config.yaml
num_hidden_layers: 8
hidden_size: 256
num_attention_heads: 4
num_key_value_heads: 2
head_dim: 64
intermediate_size: 1024
vocab_size: 8192
hidden_act: "swiglu"
norm: "rmsnorm"
norm_place: "pre"
norm_eps: 1e-06
positions: "rope"
rope_theta: 45000.0
rope_fraction: 1.0
qk_norm: false
attn_scale: 0.125
bias: "none"
tie_word_embeddings: false
parallel_block: false
init: "trunc"
init_std_qkv: 0.0356
init_std_o: 0.0356
init_std_up: 0.0356
init_std_down: 0.0
optimizer: "adamw"
learning_rate: 0.0015
lr_mult_qkv: 0.4
beta1: 0.9
beta2: 0.98
lr_head: 0.00634
max_grad_norm: 1.0
warmup_steps: 275
schedule: "wsd"
decay_fraction: 0.879
decay_shape: "linear"
final_lr_fraction: 0.02
batch_tokens: 65536
max_seq_len: 256
doc_mask: true
z_loss: 1e-05
train_tokens: 496400000
max_steps: 7575
dataset: "wikipedia_en"
MLP neurons of a small language model. Each row is named by its layer, matrix (gate and up: input weights) and neuron, and shows model dimensions 96-223. Each number is 128 + 24 x the weight over its row's rms, rounded and kept within 0 to 255. Numbers have three digits each. A neuron's up and down rows have the sign that makes its largest values positive.
After each neuron's rows, "fires on" lists the tokens most often at its 100 highest values on Wikipedia text that the model never trained on. A number after a token or word is its count.

L5.gate856:102064133136135129137151128186113121131107091161122118146113128129165166144126174113133097115154113144126116106122157109168155138139134112138161146067140101133162141114126099129107088124140105120144137138149092116130095157186180139136131143113108111125105138113150106135106149158146090136111125131120148143138119151120133172138077120150121110130125146120148107164116121144131145151147
L5.up856:129145132084106109160142115163136135146164144089083107140111119114166146161129105133130145164115129110074144136144113140127122115129149105167151137150079129158172107156135119136074093062088149168131099109153144119137142171139134110121082134119131137119119158137135116137106121157123090133140159167087152144121128139083168079136089159137112123127127173089120131140114126168095128133124
fires on: " is" 37, "en" 6, " |" 6, "co" 5, " are" 5

L5.gate829:147137095154106155136160108095083135100118119104101102174130097124151112122130119130104137114130136133113130076116116131123083137127123139115145152147110129084127135093135122087139109109174134135114076112141114093157129154171156158155134132120153136153087106124161102109091127056162117122127091128117116097141105126155140171110149158166098142187155114112142118153182142075181143081103
L5.up829:124124086145136145106100089140145108124133157109134125139122142148113130173119100123091143130174141164134074167135132100117062137153139075124111132112147143101077123145117106153148088048139129138135146139137094122136134121150137114135101135159149148137115146136176176155114134145107116116166154103139130134103105146123145110167122173132129085147130095115118138119148138078151116156143
fires on: "," 55, " is" 17, " was" 14

L5.gate801:129103082111120140135165102131119118127132128103100162135123152126145135131143114105082120116128134090128115119138103111156094098119144120079132116071138143129160140108144141116132139132116144139096133161129137127122140136140124133118149120104115180126110134081119118083158124132163085149106128148163148137113120100122128153188142116130108138119113138122092113124139113137131189111122
L5.up801:107170150139109108115180158101107118106132123126151170152140108116164120126132158120128123076124150121136116155117084150119125109127092153099123142094151135137146131155131158118099157151151121134125115161159156156101171145136160136078114118181102118189105153105101152124132133101098119146120144145137096111140128112098153110107108132130109132148129110097111123126115111125097121094100
fires on: "y" 23, "," 18, " and" 10, "er" 9, "etic" 6

L5.gate181:125110122155144150122137149116099116145129097129125121168124088082145119116171096149166132119168130124123131166103128095145134110140127150134097127085088165139134165087127109137116130153156140132140133140142137124142157132112115137096147148104177167146147175123064131162112134161118110129116131104151143120117123131131160163102112108099144157151107116127140088155117143130138120155117
L5.up181:176148148148157141116137091086120125100135075101132136142139108179154125122168085111133121155133130098115115114119093125158108143117143083143148160084108127133105115098139115161105147110150116150182143120167138112155056131136137125098107144121155119140107129122158154130105127118152156079110136127128146121163135162183137094145172098115123096115184115082134133110158148101132136107120
fires on: "," 75, "\n" 18, " and" 5

L5.gate197:153092120116169158107116171080130100133116129157119165165118138142109088114155109209155123144168166116115092167106129143143150117159117120109126121100151115108119148088103149138165141109112111156160166107131151134120108120131168123173099159117129096090134067109140121145114089120141125172099157124097127126150126100129113135152119103169108129102099138149128135094166102146135137120078
L5.up197:143149157130144118124145102113140123107076127124099104116111147125146170126144088127121107103131118106184067151147136128096088125153118103167140119145139132154096115130118109122111148145110186163120156119094125101084140192132140135091141115114159165141115127127123110088103099157144129126095101109143129114092101184124140114108136111132134139167124153105119120140113148138161087083156
fires on: "'" 38, " the" 17, "ed" 9, "t" 7, "s" 6

L5.gate912:188125101064131121110113117155109120082123166165148138147156097126121090095101184141101116160132154126121150128107107110120104115092114145122212109138104102113164176084095141106140151145144133155093138116135102120138102147129117125112110098124102127151151130126140137087137144102137079098142143123120136125091097175101129138138134131104136128142145117138110101122141124112153128130114
L5.up912:124130169090108135099129123110153135111143136124139132125150155101096135167099127103121071118137076119133141098096159109097159141106105121101161129152110116117129126114130103108157131137147094157123148152115129081127126140135068114104135088116125142147164122136112152103132155132103114114127144112093117143139118174139148137145144122104168122161117100139125129128097134150119140135121
fires on: " to" 16, " st" 10, " '" 7, " You" 6, "n" 6, " la" 5

L5.gate573:099143130146120157104140153119114125114120130104111136134105118091157121086138099088137132118118109121106160163094163091106112165115150152133164097097117144140126131166183131201154165120184155091119146108137094103170112105173095134132148077103141135155136125070095154128141111132140126157097118097127123127139106145148136129118123143146106142081145115140158105082137155145155187127124
L5.up573:120117160113157145124109169115128114107151109160166146070128122124157143123106108110126130120163124134138157135111111132104102103113129164150168120129123135149101122141147137150088108139120090113111136172114111164137119148085140115146136123085124147129154175134133125134148085134096107110124130087098107151126132147116129079116135117125104170091159151158102096106139127132154136151172
fires on: " of" 59, " from" 6, " the" 6, "," 4

L5.gate782:142110092138138147138138155142143097145113154109126110141158130082137133127174143141143154132142129110104160106122153157098095103121133123100119081119127148094156121120151172133103155134105141049131164119154108122128139163167136133109128096121095129122127110110106120116153128109164101104120133103126115148159131154156146140112104161098118177134083096153107109169126130121148135106150
L5.up782:127108083103127130107088135147149090152145142110109154146109117107120112129138131134153130118128135121170126116091111154142104110108110110139127143127092125119098122135149182119172073080121129120164125124114116152102094121092130113147141153111133123142111139122136125111156140136102098110129109185145139150113110101120146189110124142142134113161136086128128162150143109190152135136159
fires on: " of" 36, " from" 12, "\n" 10, " to" 6, "From" 5

L5.gate371:131118053076115138113137149137092120122117134136075162192085129141132110125112172096161137100143132121133148127109144155117169177126083137132159105129151139118147118103112130121190117109145146126129164146149112101157108113107154172109111143147182153092109179072135098134135146124141147111125128112153169138079126101106098149172094148152081136104151105145127100088147140133153126126168
L5.up371:163089084091136145102162134122143128145139079101108145159133122129164155148143107106120142119104110130117124117127153099130142116153129140106163122134102100118164184141164107135137125125121142125107142134119129129143125131123133114113128104121158176114121091126126134155117124147139102139130139142116133118147085118116135152130205136147126105120118123213145165119125139137159127134113
fires on: "ly" 20, " most" 14, "r" 12, " (" 11

L5.gate969:119129125109126088111113092092104113131145134124165122111134144099075114156155123134133079095132143155117146110110122104088123109095129182154131099140128095125119143154113165132185080076133121132120098143124140109133110174144127155100134125140088078125147110165143184144126098124137105090108130081117119146106116094156152111147094152106146125164136125098106111154120125149092156109138
L5.up969:099090116154162124091132161133152146081135175137137142106111139119118116109129115136131130153117115149118105127099163155111088084168094131160118156109106128143148146168153089134158140132093136094095091130118149145149110127113142122129143131146148168139107133152184131128140106116110126133156092122164123140146166159123081163142127141140141122189078144170106140145123098160146144129196
fires on: "." 28, " of" 15, " de" 12, " took" 6, " De" 5, " Turnout" 4

L5.gate148:163080120079110149134134114150113131102107154120106156139123130133139121109130069143123132145183092110140090122133135145075079161120089155141147136105131111176130123094125157128138150181094109089141114120094157112200087137157128130092155099138129145094120131085123102133125117141119136095088088129106069133118129133135152159105134129158113147118127096131109146109136155128132139108088
L5.up148:063173129093145099101119127099148118120134132132158121108121190153150097119154125110140133077091165118172107145114144101142105114124132135137109070130113188128133130149159138155145183109135141151136130153146129132129139176131129121126126092118133114083121129104084116129125165158116105144123178135099152074118121098106120101125122132163136142133133107111116132143145132096130118162114
fires on: "d" 26, "n" 17, "b" 8, "end" 6, "r" 6, "ss" 5

L5.gate587:124104108106150122098104103109120120136115127133093183152105099104151112086153152125084154130133123114135125112152118148137127148148068122117128168125087129121141161181100141115185109131147143125126124131093146113113131145156147139117156114126124114145142147097147139096155082124145096120125123102111171131127158116136126131142121141152107085127139103141141138153110153157115137108134
L5.up587:124115137131106136138165170121154118126134135141185150122099134105105133170119132114124152108179131100177128127132122130121096085100106111078121135115138129160116163116131180126143099123128125109112127182126140159123139105133145120084209154112111141132145148156165141158186107109135106119139141118108119111114128123070102142146095134189095087130126083149109113132127075165107114129171
fires on: "'" 36, " of" 17, " most" 14, "s" 13

L5.gate780:145143109091127143110131182087115127089141128130183120162117132142133095096149135116111145113170102119126142111125152122109174077113096119147146107103114116133116172154109109135144112150106140150091141115131126098190117130171150171129108126126113114133111148139104136103130121153112101114116116173139150137103117123101145153125102173084104108113169119159157099147164136121153109080113
L5.up780:120161116096121110129120157116121156129158137079151107146105145140108143126127109089120091108123120114156157108119148136123204095128128141104102150138160147134113140140171106126164104153106147176107119120106125153151137133155132166123142115078154124147121130171095102120122146182108163123087063140125161100132128100131131098128144189111139127101113121175142158162121111167149136134154
fires on: "-" 30, "." 16, " |" 13, "vis" 5, "–" 4, " (" 4

L5.gate793:083110097131162118111108096135133089148102126146118148120124113085101116130114111161126118100124150141155102108119096130119132146121137181127152069120143088110122131102097076131124174172107093099143138135102137108114094152131110135122128077177124171113118139100117159118137113142122095146147131145119124117094163118137139149093116166137159166147128114133119106110176145104124155098118
L5.up793:129113122113136134124142185097204135107148183121116142136124146136117160135083152119112120069140117126134138125109123141120132129167153141084134089127132116128117113084137163125133121138107144110127089118143135106130136116092136119154130171124175188161100113138150135091126096140113109141058157170125170124171115147150135105120111138120141108129100134170104117126125156145117109084178
fires on: " a" 33, " age" 8, "n" 6, "er" 6, "t" 6, "d" 4

L5.gate946:160108106147154130125095128160129150126048165156122156097153124128139128098123138164135132143103139132108099140152142115098143115156078172154196148171128104160121111107082111116129106163161147092108135117119183131118141132172117144128174146149102145146166129093046142154114129122123096145115135173138151109140168136134158139085083119132142151108171160131104116140133135141114115102124
L5.up946:154101112115119150140150174146125147102095150156157152115135138175101140107156143106118127123115107109144128130123121102099136101155110107142116135128114091156126077094135102149117105137164119101108115150138110115097148112124134122124167161133127111135136135133102132129103155147129055150119133127149110115146169109129103173140094152128155136092140119170098077086120112123135150067146
fires on: " of" 36, " for" 20, " and" 17, ":" 5

L5.gate562:167160106120128131134119147129126098124099154151148151128116100102157141191158099103098138122140114136155146086121122131098112119122100151086135117086141142097145119113104146113137154113109123115100161121086101129159152145131143168104139125159074085122118077121120149122096093168150108150150107138135123123124143100120145116112150117148166125104116132143087121142141094133149148103098
L5.up562:118100116167116135123162132079161119149108144066113141149113099115154137156160141120122132108122142141125120148099142115171124148150152146124138072102130122122132121103123156178150137117169097106121140163134129107125137119185127095143133156155135122140086115139120169162125142149119167166102140107143134114136115146153117128107138134150140146096155129130135149110149131115092140107113
fires on: "=" 99

L5.gate108:155145108112120146092102132127138123112145110127136135115130151157103138143131159143102141161144166130150099121133104135163131125096106153116120126123151113144165134165098084130127149186142131182136123166133093175116180131114122139145092118118103176121138152176105135109122136121155135117126086166127161144122166163067112168122080133098116120130100116103134124110111085139124108166079
L5.up108:131160118159152171095099155148095171120106116166103108109114119099155079145173112130086117133106114096143144149103113124166124124134165125164142149135145099178171158130131128119182115141111131134187164115109114133097131124126112123098127136105122132128116133130169127157129164139115157153105109113163134165136122117114115173127143132153136112098119141090111166132142103085118156154151
fires on: " |" 46, "|" 19, "." 7, ":" 6

L5.gate25:140113165131124154136116145117125103159109103138134100109119137087150099127148101135109168143132082181129135109152146083139115113103127147175137141180124115112119127162084154126146149116153102130117120098111179139094107152143076130127158108115111173131180168119112135096069092127139144122096152157100133130135162110116117145168127095112188138119104126139079134118168171162104143113154
L5.up25:125151128143092153141090136105127101074104131118088104105123132137101095119147122110125160132141133108177133163105127118150112131147113154158135163158160126164143123090143137109126072080107146089157098101157156094130147170129120103173128131131114146129132139111145084136082168125128145146165156143111125099155117128114149140141141129130121128136151115115100093086089150151135108140163
fires on: " and" 14, " World" 14, " career" 8, " of" 8, "mo" 6, " the" 4

L5.gate529:139101150158159163146159120128093122117130126164124122141138130121129139071144126141129161140156174141145125106120114136069088141140108111160154106112131108133155135145100146155156096110162087115099151099158175126116084151210174164114196119152096152124132131108145117080067127077124146118119124094138107081134124142161138166153080114111129144100145182135108121132149169175176128083128
L5.up529:169137155162126157124127135114134162136086145095131103143080122149123149112145117165127127125167109103104142094158132148149161139132150123125164107171119122175091123092127139134103127145134142134134145115128194099175149141137146122155137145082121132136110151127110144138119135102118146146132086118099149125139132153168147133094165172100119140124142149119103157122163125121145127106143
fires on: " |" 47, "6" 5, "4" 5, " years" 5, "5" 4, "9" 4

L5.gate278:110131123154137145124133122132127133135100106153134149134095082132127141120144159134140133126147108114143112089135116165132083136097134095122128153130086167079148076144139124142149127142133126143114134133134135115136147152095139129123150136102140157136107102149094134125118110121122092134122082118108191129101141185123151094118117140101164119173151124158144146131128132073143156121089
L5.up278:142124144175122158143146146154108118157130145111124110075130159160105163139124170131113139108074141105126123148140126108159167153121120108099143139154162137135124124165139103131080145136103164131154109099167113120122184160168144151107083139151129117152126152076081160105129129105089126144134128131117139162111072151170105096130149109115110164158121119152127090119125122152126139106122
fires on: "." 41, " and" 12, ";" 11, "ept" 7, "imi" 5

L5.gate86:099147086159158157125141146106138106136161143142158144119143100132113103110153122135079151156163170110136157151145140136092132132115185095135123110095168101127107130145098163144137127116094126079126141087151071127114121089139151155118138103100074098134170145141133161125154137122156155116096148111087146114080125144148153138130144106102111129120120165126134135117124102149092130139068
L5.up86:130132134111141115117142117091149192145142183158146120119143131081126128109139134140115124115110159139099121120140151117119150101110103119102131121140137127130103171085080124159167106134155086114124161105136132161126119115141102124132112127110074137093195147110136122124104135164140134173057147125141123076133159098119158145143112125114137124122090149123155117127131143136086146123112
fires on: "." 84

L5.gate671:125119151126153171111173132130155135122133174154144104154122161102153110137160157150087101116119122144137125125123158138135120127158107118123107129075088136105098114168103114142136092113094091103105142115138115081147059138108112136147163112126141168133187178138148081129131115129148141146150132126094142142145103137074130147154102119083120121161099101101124130144143150104137128113122
L5.up671:069090116102175133126109091142176129109147154132117125122083081158156126121133108108131126150110150113087150130100137145085132158163124115127140133139118102119143137146153122093132085129095123114151120137112106122143090092110147138157132149094117142116120129118135121095075154139101121152143111126147143132129104129124165128136177139118147132157113133094166165149148148148129147125113
fires on: "." 28, ")" 13, "\"" 10, " household" 5, "rib" 4, "\n\n" 4

L5.gate628:161074091109168139138106118159119115150106090124112134138091122142120108108117129124183103136101131177128166126163111146122107142106104175178106112112138129101131176124135127113177117118128133143080170127083146119146123127152093152139164132092139179112145166099151126136101108132163097105134114159129128167109118146121101145145103142122167147129134163130124136202083120137099156159096
L5.up628:175130130128089161102123156137106125153099141096146140155149136111091109159130139090137135086121145106106153144122136116101091138135116137080167138136119129104165119170138149162152115101120125097105098106144147145155135139129166138151116149143123179127148128112114104146072146095137151105097093113126105123128082142169126097150143136117114104136150139138093122148136165143139134154095
fires on: "On" 12, " (" 11, "No" 10, "r" 8, " on" 6, "ter" 5

L5.gate755:158094115108115150119151058126123124131132126150119124107166140147088116130132160096122146117148127150126113085113128126104090154083111150110118138120139145139117135113134152133145124162083101122079122143090111154149130138172146160088151110114117163092087146137100152099146107139179102165140129140120124131083126101136144103118111121171139158117132137135086090123110131104129118153108
L5.up755:135131104120088098112150148099129156125138137102122128109129097152186094147136117094091118106133114115101107122147152156110114152129103144115133142158134147136107146140159116099158169136141127123104085140139137101129123161133145153139109125092116098128106124087120126128151129158128101090185100130101178110122114146140145150095106131121136141165088151142141104120126126116136154205127
fires on: "l" 24, "d" 13, "r" 9, "ad" 8, "n" 6, "tra" 5

L5.gate863:111098127144111091109143120136098104161128097172172136144134122106116088136118108112101141124143077121120112147155170099158131123120146120152196116067124153139179117169150131105123177148191133114129150131101119081128145159118108133164159178112144087117133138138084137137122144134128089131097147084106114121149109131124117127157112130105130154108159121120140136151169135101155123131112
L5.up863:108097097086100105092138160129116144106173145127122132138113206145105116161105116127126155144114116177130111115140124085092114120164104161131106108128102130159112155134142154070170120167184135100133154128113120109145135146131085122131122135091109146143141120119126118125134150125091141127078127132106117128128147083081142147135127121131144127087108134157104150101143137167103171129143
fires on: " not" 21, "ly" 13, " well" 6, " never" 5, " and" 5, " (" 5

L5.gate445:127132095122135113128193125112097093080144130120128152151152141123162131124100155179114129144144161152117095116132107102119080135136074132089095153108140126122141106076118116118143096108164140089095092133147148129091121152130190146099126116144132154135158060111153129123122121103181138178140113128123170083130114114134131110117122118148078086112131155133105129159136129143165136110117
L5.up445:115147169138150151128141174105138125146144167146142163091111110141146119091148107132143162113119130121169086116117086107105130119142122094069164123099149132105121173155114138150101147121109061128110125127149072127117165145139110115092122109129120157113112103130151094119127129099101143125103136100104105102106131124133079123172124116113162117147112080145133152137143147151127117053129
fires on: "." 62, "," 14

L5.gate821:083126092157131144136138118096129134149129162150133162135135110105130098119142090116133128113162084119158132097105125129140162149120125124115117093114134131110167166108105097135137097121103134120107153154133131082132165134177145151129139139158128155191119115144153077141118109118140102123187099169123139134127125160108094130110073148096094084155097100153137143152112105127121129120139
L5.up821:144133160116100167158155133173134127127121144144133109153136106136115161136077133131108148128151110101145138134129090149141132106120113130133102112144171091138109120143115147139069113087176134123209136124120129125131106105154166128140135157155118144151094111138143125070066124110128181128109107131146106139182139072155125153127077118139077104105139107120099118119111080139121122091129
fires on: " were" 14, " age" 12, " is" 10, " was" 9, " are" 8, "t" 7

L5.gate995:137126094165129101125103127145136096108136126150125105179136115132122099109143191158099139102145088106108129093103131141115102124120125173098102136151108141141119150111128122097155096112140113100129109096109142150162121140130154128112088150144111133094095139108101110146099103120105120122127159184130143122131095157146142158166107121137100136138166118096140139145126149094149133131156
L5.up995:117152156119120163111140152159124094111148080172104096105125110090137106154124163171119074087163174103126135131108108108133124078113129120121116105112122108120128119141103115132118131120143070114169120172118088148128142102126133096116099106099127157172103133102126118105122142110122129107141104099115118098102120164111113102103140110093075074113153077121127132137143154103124143155139
fires on: "," 41, ";" 8, ":" 7, "." 4, "raph" 4

L5.gate99:128149080097119107102131168139125117107114117111150140156100137115123105124122135111071176116141169136124120104167164106106120146098113186121114103137138155163141133124096163103116110119147130129115136127143127125153134113150151159130140123117155145071147143120089131135148182136131154150094130158140097120104146152074150167139077118154097138146123124112118094130120102117062124084160
L5.up99:116149157115129089101133111094167154128125156105143160130085111151127124116132141143110157085140154158164141145145102072158125142156105137149100118095135146157111131171096139123166135130141104135125174110116085119118092058128124110148120176114153108100114145112121099142134164173140099101124104129123119130137145128130101133137076136130094129086144086133128079141096112104084098156122
fires on: "-" 26, "/" 16, "." 9, " 978" 6, "pe" 5, "e" 5

L5.gate598:145090075152125137113136158124072146124124122137112163184190120076121163081136115132116089123123142130107119090136122150136152141144131154147130118114119131155173079118129107175101167161131128135152110132134121119126121126109073128100113109128113149102118149119108140141132121103152133112116134152111177164153124134156130155115158142100140149066125147102117135135125169118079135153107
L5.up598:113119120111138131121089135136125125151138059151117090181149137131074145141138131115161111085118092127115140133117107133150141134135149155134102148149100135139145118074086127146130130082150125120155135086111131113134129119132124109092099140120123148102134165123071097189117089141136129110089130089184130178134144138128081115158092140130181106100124141100171127085096124113112147147131
fires on: " with" 35, " in" 14, " on" 14, " (" 12, ":" 12

L5.gate493:121140138102132139111116147100092110135149115097149119136154131158084109182128188108156086138146132118118113117127101144110121172137158125172131110160102117132146131151123105140148150119087139101124171145094154167126106166114148150127139147153119143107112109142137139123053114142143139154125108132109108145127126158122149072122103152170160143135156129147127113139150142142147126117158
L5.up493:132141134118137129127127135110132119116150134163123135154107149116129125150111152090118105125126122107152063111095160124109155123149138119129145114100140114122104120092122112102088135108164108119113164163135105089092125138108142113138129178127084144141121140153189122137139168145090102123155165119156136103099146154132130077149144134146170126123115138134093116104159153088144199157181
fires on: "'" 21, "t" 18, "-" 8, "ini" 6, " up" 5, "ess" 4

L5.gate907:143144119130111137140118147123097131161134112134112139122107131103137089123126132133100132132170109101121101099158122134160135130130095131106150123119117168151174098105085147127133102103137157121102161181119133107102152147111136107109126178128159138132123112122158160104139141139137092208097095121137159089132120136101111149149124141107125116078207102146136098101144114092164118139137
L5.up907:111173132143142119151135133105137102146119148084147082137115110131153092114156156123115134122103120111088120099156114143088169133123100133155114142141152132150130112103147113116137143113129084136143120146144151123151166147124109135106123121099119095133162140100127141123080125140115164151124132095139112132078108148106098128145151150102137123128150111103136135115128121109129077095061
fires on: " of" 18, " including" 12, " like" 11, "s" 9, " include" 8, "," 8

L5.gate151:123122140143170136120120105136110121111139154129130123108144139114117104120149166161065163146158124136072138105197084128118100111098107132141115122138115112095133135061118105103164119138104155148126139159105120110143149180113150142140129143160116130158090113106111136117104122139141126148126174139141140106141121165163153097155136116113108133130125148119108073133136095088157106132134
L5.up151:139123102132157129125125130122098117086124150129108132148147146157080097104115137086123176142121123142123141122137127154115154118121156134148137086125125111073161142124125137119155148148130178141124179110136127116115156148129124127151147128136113131150141112124098155158107158137107121113170160131126127090100093160144147146143196126164129161165157124117168088147165080120110108133080
fires on: " and" 37, "," 13, " he" 12, " but" 5, "." 5, " He" 4

L5.gate93:127102117147133136140107108130136075080135085106122120138118109107139109135139173130116121118183152129158129124122106107097082106122075130086134122122141131117122140093162108132153132133104165119127155120139142121157129129131123119186165139123154161160115145127099088128110123145125113112106160126170114067150087103126190094165110115111132141148140145115101102118090106120186145133119
L5.up93:145140126152138139111139138116065148111153127123125134110115137092116120102128141134135113102114148100144134131170118147130091148106146122143145145167151116142084131125151122068135158132131171143115124123146194129144101132123125120136064096154139140129141127121114115111134125074149167158111131086146131154117108123171130133136125184143105104136132122134187161121126129104124130101119
fires on: "%" 38, "s" 11, " and" 5, " 100" 4, " two" 4, " =" 4

L5.gate329:145111112147135119117138137167150137128150152184164152121112092149104093178178124105120130153130110121131128106129120146158164145127115156118128106123132153140158133123108144135128165153095149186145153136105118110154146132124084117103138153150126117074099096126078138121147131062124115134161162157099142084126132096135100104122135151083180145139142147133161130169124110125050107126123
L5.up329:131135100146105143123112135090154113117152111138106115107152124178115120123114134128116156126131117105102111127153147137096130117104146111185147161106185135128147110123115102113154144157133119109112150145129102110121112145111145147161123141081133137145104103149152085111109103096100112189147146105078128134106134121123125112130139117110123140154091133085134166119141172148123090160186
fires on: "," 19, "'" 10, "gh" 7, "ish" 6, "ini" 4, "y" 4

L5.gate852:119108112095137157145156107108137103141160152151099142100141126142158102119139128125107186144168138157125147145114128144103129124175075128093121146165090136131100147103113146146120104122145168111119118116117126093168186120155142130123121122109137128162150193122097151133128127181133164118133114107126160143138073133119165097103152113126164139118100082123102135105129172149095171091129
L5.up852:127116109119098138109120123124089091144156147149080118114130092163098104099123108163127128123101151124110150162155126162150132104148093145094056130130167114166154141117100115106147083112089139105144168115147123115097130125165115117172129122100158140105103121119138095131173137107106151157099117122145171171146134123151179134124110135114130095140095110156105160074113132142085158152138
fires on: " to" 36, "." 23, " of" 10, " on" 8, " with" 4

L5.gate888:150114116155112169141118113132138105123114112159094114147116081103122086140152141129120108140157130141122124179142117113122089186098152160133169150098081131126113146096102136140114108137169131131121146155130155090150133082119123130115133122158107175095115129153108149160120132117151100083137151132077139113091148147085128170157099115164109123125147123126138146148183154152121138118126
L5.up888:106129087179103169174142119111123123155173093107083082136137126127063118142163157130134108148144151104171151147093118096124129154101179124122141115148104136125109120134143094141109137138160158138147119127120095120123139131105086112100127145156158122129102141143130109147128172098082136096165130130108097107131095160075121149149119096113123151130151098122158137109118096151077119137143
fires on: " he" 22, "ho" 17, " |" 10, "f" 8, " we" 8

L5.gate520:109114145128105158130156137147125126145099093121101140132143112127135148138119162097150156113144161138136161111167137115099114103085112118137144095108136131109147137144135146163195146136121143126156113111136112144110096099126123137134139140126173145124116126077128134128105086105138124140073134150146107149101138119101102129135091112117120148084144137160118167130105128131133151132088
L5.up520:135110118128112129118117150188134138139154117100129158092111089101153143126151162150135143114120125129121147152155110116153131088141173082105144159128137139144115137107104123100067088171159132110140137143119131151096108141126164138089128151123116111147159115203127118152131137136144144134111124180102075113151155137125151096133137145113140135097102134116118127161090125162106141161129
fires on: " un" 19, " int" 18, " Elect" 5, " Un" 5, "ed" 5, "ruct" 4

L5.gate23:074134120139120135083103150100110115146131120113136133121070106070115147131153141120100109173136135124111116113106099103117099157092098104109135122126096123156194128120121164157165091108115117168103142113141166113095115143149118154151111109186151119101152110143124129093153107112165163149137102109117161151125120162133151079107140123099123144104147098157156122138148120123138161055102
L5.up23:123139109089121130133108137117127137165081124086104121124124125102115168106135143104143101133094115110131108139159168106151158106139166097096132123146133139112149104125104127167166108151124080111122103110140112105101100159096149110131096124110109106142127132126132138120150143140122152162104135072118118140124117127153137177148093123155156115103127164127156138102128149139115124091138
fires on: "\"" 22, "lit" 8, " suggest" 7, "Z" 5, "ca" 5, " Austria" 4

L5.gate985:125081135099114132082123157126090097118091144107110080153126134102119083122172167070118131121113124150132140131105149130159127128161136125109153079115127155114155105146097141168110090131153108105158093155128119091140120088156106131144187127116118106126106136096108170110106128116159112129108130095136109064174154155156140166151151098132140102136173163136164135152120099155142123111086
L5.up985:157141137117119114105103166126110116100138121124081133118097095123103105116124078070181131116114107107108146145158139095181104132117144145104121120122118143117098082181095117170099122129193151112155134141087127107153178103136101091142146154126166119149074109109140140165159102114127118153133132130149097099163138156104150112174123108117124118098112147118185093118122120091126121110076
fires on: " of" 28, " (" 21, "=" 10

L5.gate823:164110163165147128141128115104131124106144158140137130138083122099146127161124153108118126147143136124124096073118135158149115128099097120137143114123134186113155122173131095102148060107086141133135089112065152152148157197170130141138171124160117074154111122135171117109123111147113079137156126124129120157113151111125115079118140127139096082124116128086121089124108147117127127140102
L5.up823:136142136103128132111127161101133120172155112170116098154148120119151120162133141094148115121173110133123140147135144161141095119125150121092134090153120135091151114116146109120115097073161134122138147176112113129136113171163147109104121115121114089121092129152133144136193129131142134107127103075119091110095111125115088101051097155116139135115130099143099105127127116120112143201108
fires on: "\n " 25, " is" 12, ";" 8, "ur" 6, "d" 5, " mi" 5

L5.gate660:133135139130158110127116112144090100078130125119114166121122113113086075097136112121136125104146131129136140110094114120123097162130152151151142134135109117106181136115123137153149124139115130111165171149094121073125142168147117148131126093105160159095136143089074132109104150101115117124085133121155104111083163122109154139095105132124140178080145121104129116115136137153157175101086
L5.up660:177159136125138117134174112171140107133127141123171138146140130147084118138107139146122155133145147188169127091086147124140104103126128109164165094138144108130138105158105167123092089168117158143139122113136116143132183136096137117118120124121142110128166142150177140142110108096150137144104136120155128110119075117129093135135101162171116144109119116106139109139098121118139115115115
fires on: "ing" 20, "s" 17, "ant" 6, " res" 5, "ol" 4

L5.gate813:145127121158116145161088086109128142141087142142105130128136115118132139154141139168089110128159102127093123161160094156059115134101122128088130164135131104153108128134111179075147115157142165112121134108119153148130099126148146165160108105135138121116117119115120128101109092097181162131111084124119150087123137154158115116130100145118113103162139141141141134142141150130123146087163
L5.up813:167142143168119100113147115173119126120130162093107172119111089144115156123085086124133169129166158073133124138173038147131110112061117142156138081139122083154104114191124145125141136156120131160145118128122110137132146097134135134144111126113141135090112146138139109075146101113152173079160109102075071131114128144149139080099149126112098110156080134153137127136126145115142135105127
fires on: "." 53, " |" 8, ":" 6

L5.gate1007:140124108146135125117097114121109118151095121137172126139179088129131077132118175143134155176175122127117134110168106142093108115108102160125131107124132098129161128125136166079101143151130109179132144142119138124098122124116080136128167133090154164105099149135102180137142153142160166128066132122167145110124109143077141105146104121133096149136120125131173114136120143135138103117107
L5.up1007:155149122171118137126138098147115122139162128150166157114113156113101122103166149153110122170101117125104107121199122183131096150122107150126157143137144110116169123137134164086121097100101099158117131194106112104144165122108114112134122144115125111107120096128086171150122143126139127121098176166124177121102148122116115134113128154129119149102155156174135120106134124096112134123084
fires on: "," 97

L5.gate439:136115088119145122114100099135112155095121098129133146108115122114132086118128151184143149155135156107153131113139145192139130125145121107126133158095122137115144143140116173125117140115157133112116127170116160138120108137136149125155149157151108145135150127124106126136105134159156163152142133104141181083158150147120158102094119100135137138142092128167087102128173117133152123138124
L5.up439:136142145110151123156128135167107167049144103136130139109106120106140118163113055106164116131132092110140165113127101170130164118157148091095108151137070154126127115103122109119102145131141121098167122150082114140123135117108130106113131168113111134125148110174130087131121122171135124129140134151115088129102176157119127103114113121131164105168092134163135123105105150090163125114160
fires on: "'" 97